MLP neurons of a small language model. Each row is named by its layer, matrix (gate and up: input weights) and neuron, and shows model dimensions 197-292. Each number is 500 + 40 x the weight over its row's rms, rounded and kept within 0 to 999. Numbers have three digits each. A neuron's up and down rows have the sign that makes its largest values positive.
A block is one neuron, or neurons of one layer that tend to fire together. After each block is what it responds to, as a language model described it from the Wikipedia text at the highest values.

L6.gate484:520555531536437508460448472469504494536487487510478485464516535538467436374581502484553530515503539558503546537441412500540482499462550477473502482467489546466518510462503548507533469464487391497525418513550466558516522541583497459551469448504564512542461473481512503531525471487517551501
L6.up484:505579476473530569482501505512558492492507583487505443448472514546515525499476518533555560474486549540490502548473520487564468583443467480411514438442529560407528519533498481561548514466458460433522493469497521486568446531474551457486469469509530501454516460443419535487488546464505491468
L6.gate824:500480554490545541509537560497492442521555481510505421468530493559473505466564482539561487554516543457515509530499472485520526506498526482430512453472548508512427508498560522439472477443427558420482412526512462503522502537437530503546556445507470496491454473467490479476528540473512511475
L6.up824:505482518473461550505518479454454486558515560542501462499514465499478503504500474468541598576482469580496523479518513565545509496561474512549523540515476473527494477449482455484524501529442509504541531459458552488480487424501521568528480491536469464486443508524505551577491489434480544480
Responds to: Organization head nouns

L5.gate229:470468552534519509508502471482516517507416462467540492479485507457486488518527512517484545448558521481481446446521464532564442488544458448483534448488573423482478459547529459458415446436492487522520566596464496504504432513465442480529488448456408520428519442557465483520567501511447508518
L5.up229:466512547460579543440493499517495448467460494490440436536528503563541509524502469446501530478562464569448520460470526480433612527499536438519463516464502551522509478496497519541574534463536517532532428506491477542503492455574468480435540520498470427497525548500498415463471456457470490525
L5.gate275:570426548510531453568512443497522518531547544564557532485418513535469432443480527497496507468552460494476467477546477475537600510498445461490486567486451513509526517528520546487555511501542443510497468507480455447535525539447520457463447456514483484523472551550575479476482555485473472513
L5.up275:476462505460518474540429465453522455482537525468521542476518584467519559536506538555448477524491551530532467581463535514458500456526499507500477523486473496470480577458520498527410500461457544512529495529480474436465475462509521463571576422512549540484458500525433495454459468484487550515
L5.gate455:513526509471559544454514488473505506560493524552445455540513489425513500435489507517431480480458532472576428586470472530453540533414500461503504451484422563478430549512517479526463577497515539516513589505569519460504491490534541487572491466420547474517494429497474526571473465495489544526
L5.up455:507497526537478553469544506455482429522491507472520443545456480461503464493500442529491477513419520469540570561546526568516537513477462497531532462502571487544501535530505485549585549549571529579480443475492526490540532542556450484442553504489499516509524498476524516517435466500384511416
L5.gate557:488464526465537480472532481530455536547466514570551547491523533458543487445454538474469467482464461579420495561515505523542492604491533471543492496512535502504383538535598473461528526438513540447521490437552462471564490595517494550507522501520504490474523447496500480576547508570526538494
L5.up557:442561468486479520542475491480471572478530479448494542513543490434503506508473513463477491471488470522397558532451493526494552583470498490513514483524512432520426531467508496507455502461528502510565452474494500525489498523499476517488495437560451518546520549471519498500504481575528547482
L5.gate654:543444478487530522484468523495509496572432465585449455437580535510558493572479453491580538493457466495551503590512514481517529569538566452431535428514516528471455459482460548551478485491545445466564505417451480485517469505455487518522516507449555423496437447468492467494447448426539507510
L5.up654:487475473553488482539454497466529482496490435558514487497436529505566539498525530526447449455430520548527458553536531431471514571505558480492442489547585517517463510497474517541534542488504467470491369530511442538513483440478455506488540461494510548459444486519489484427510492529433535518
L5.gate927:480445538510497477456480511494511449541511524571445438512524512552498487433455492491530566522528525535513489532480473525564505522418493446443522436478499428542470536578502493477504484513458462471483527461444468503445521554598506455565470496442530533425412482480447505492544475476544557467
L5.up927:532470466551540530475585525537543444484492531509442437496519539549593511497495492523527443490547535629485458517507423509502522442442503519474449509450519499495588532519580516445475477489537569511539431542484503464586447476503524562479512466454589539463497504555466516530419508419515476509
L5.gate942:467515451490466575423493530422520499475496424547489540474481538479638506496478507532497558512479497527558590476485539505490500549492531466509419531443498445490539423532474532495443443537510587484580407446426452482559544499520491569467497543415482436409541511494524538549453406524529479471
L5.up942:510456526506528540475436491490502507503532409566465509529518493479486489528464527537504540508473454487621485561468419477547584501539479542517501499470502446562471527500512573483492524512488560466476565519452512448484521544525500517512499475486466564583412491474461522479569511415547569565
L5.gate1033:605498471537537440530476453427425525554446498524528470538510561482531442585536528546440418485506484528562468594475468470500497488419481543410516467515487498504492454496452524480497511474445499402431497493537511468473520533512545508537473522468492427506501503457475516505516547536518490423
L5.up1033:518493508506538535420533483492459494572579454428475534456556393486513485479524495462428588498455469515534565529505518448439459507501464574501539427505447484491560446515556522541539516450491542465532506488442475528486523477504533481540503505562458582505437477507469441475497506540492486528
Responds to: Competition stage nouns

L7.gate109:442501513514511506547500464505532455478493484519446523556473521502507435467519474515507529541503544490538437552461530529488527482531470567469516495503483479419458506459527498515517482538537481521486488453461423499510516543479537492503425430444497481450497454569465526486557483478505471498
L7.up109:536488528490577483544489490499479519513513494443464499484546530535456500553533429548569510491541489435479473545560509565561517508477503516532482583484406489422593498454499495492499519513532457504500549492433486544488491526522441502454426482471497518502531440487514544473455466495466428539
L7.gate710:494451510543575557497549515484531526513591544525471450474472567498550456450526487492436468445439483505429475472451543489539507446510422540551550474510533502453530522564468451466464493439449509491543558456473502550561477482468515427455544469494544453505501481540582539522469470530527479500
L7.up710:530502447503500408552506510487502538516514490541510463502492512425526516516458445462578492466574493456480483454531516519448424414560432576433457437496462402495530454517393515515589509474488499477430467520552501466499523492533455565477501493453541586468483525537559519447491462486519476570
L7.gate962:488470489463506549525449550533485504598498498489427449469522482461529540477476592520518442444518542494506483486497445559444474512500472485518517539546501406489491481494496413440558529525502494529466438508543449514553483473484495466489498474420491525514460474520500501412457526496535499546
L7.up962:491507462509514472489459517488464554566486512505509494524494555488439476498438498479424430503473547483469475488547482522473546530410454517515506384496460506446524574461535468493478534517525519472547503510463514510539517533507462481504484430468452541505515482438429455491516461472443429492
L7.gate1035:481483501492526481479466437464462499553472479453401562506421550441500452552517542470495494471512578527461507532513462519549512484483508484490484488540493482526412490454506475485549574504461541596509486503553505484527474457467429495524501546466544547477476501613457478502512475447478524467
L7.up1035:539504523435541446478483543472496540547576460441507460488489492478554544528503499432526522504425415539499484503469506533544580502478475444450477447537483545480541530523480508433485555516468512512447553480485493559470473552512479467522540529498442518473573537405459501557480587455490534509
Responds to: Medals and season dashes

L5.gate165:450498500553459411454539428513518406433461564454494553524507564535506551521525492438543493408547533564528479484524524508595444543522559530547527463501456489562559540520517540481533458438516562483522444456490525500499514500577441513511530516432559514445531507577485572503493522468467492464
L5.up165:559465510527429526559476546479524546453510480547432474583485483501482518568472466509524435493454444488507543515524418467447503494447477495437423507571493462565551440467444459386498512446509492558485510472504478446544514471549504490475524516424406519505495443535494503487487553432580509482
L5.gate260:565525432536570582529394478519472445476482443526438482499583597527477437495413513477521533463438450438529522536489513488500508497444527412459446475518490521577505509518514544511559519528523514486497490489466524438440500564446444492528477473508497420495496567477563574504485471388499524428
L5.up260:495464478439452446500459483473496536513598516534433553454500445469533499472528529491503497564533578443528520582468445557574461515516538561514518482478434523525475560508456521491502484515476496425451489455521439513501548549566608480464527478506459505439511435510516496550541544482543457495
L5.gate350:484515522562525456533546447483524534493540479469550520498524545519455493501463504424485469499504486481533521520492534477536537512536463496488459467581552553481554553547533541461492520519484528513454461498499561549459528515490481518456483498452466404478425568567507541475509486460435461459
L5.up350:564534514535486515542504505485517527493532523484514509459507528522524492506502530518526435519536473519529554491499495511471428474522439551494562452472491517410556560544492449581459482498533490480505534546507508572485507414516492495513490471507522516527528555528528458422588433504529429474
L5.gate404:517537486543521521495465478493454481538514496553504493484459541577527446522513444505440512436499539430507511523492479538482537559519469377480512537478501443525545462556481500507559553505553539511474524535544547534558514556531478493491575486527408499450531488460541499499552458520492541500
L5.up404:438440489488484481467514471562515478518567516535504453548460542495508473508520609476582505484423514541581540470579461475568509522506465460524515453507497539501532498518513493528466514453515507551464519550546501506567498526586460488460497534477505445432518530597482514530414462513515488487
L5.gate658:533510514570512495549482445462541512526526511446581517421498534534523481507500535461551462491478490525536539526513492510522494566544449536505540501575490459532520478543516531447494459492462537511494473518472549475527550573516481433516479517466450550447471520550488562477427450471542566465
L5.up658:473514498523471445512433534457488482536510556521586472466485473452505563497463558534459474510486526532530507511536504519530523501532514482501485492477472527470537501504446536551504602489460451534493540554464505514479526533453537478534443485479500535507504510497525501522517492562629513525
L5.gate749:479480515583478586506442482482534396516483503488511459518517542507439518556389484439459498496538514430432480509530456476484461448522505516422540460541509463471531489472498475527496456523521490553522537477479482524512486505533503497471486507472544448501475513567549537450509570470513493491
L5.up749:541564506446499522543514533444485538477530527529570492425520468505546513557493398467457517495484484492475500420517462450512508485449531524502523507499578543535521461450469576468508455460497517524508382500480441514469461476494461459518464542479447476560525438462501513519486458554506472481
L5.gate909:544464445545509449485474536435479467495481551521487506489489530567505451513446513540536518497554507553514458414481431468484531432557505502485505504523445507534496510425506517573475546502505450473516504485513556509523510490515497442545532495457487421504491500549479541468507455467506545551
L5.up909:486520488452484545523521463489490518446518523467581444495496527572546461475550502578460442501504491510530517453525484482525509508504540564466406543458593523544514579514422529477493515449464522531541448507614535528519475465539465561537532491423527501488474440522525567456524484495535475481
L5.gate933:488508492527539536484445483493447480480483524510510534502553548473560496473468555469544565427488507459481491520438408569599465520513499513489496533516467518553546514531553514387469515543530475518417450482586510494600472523517522455464519482489533519472557450500546500561480532507535500536
L5.up933:561466541519535459520521536562513540496566515574492508572509541453450392463562522491515523509499603474501531523530509580457470516451531513509507459506489470534475481465519506488562490507467515439481513476518456393528498490532530482484529540434523536520580480486527587489595580415510496500
Responds to: Word-piece endings; military/war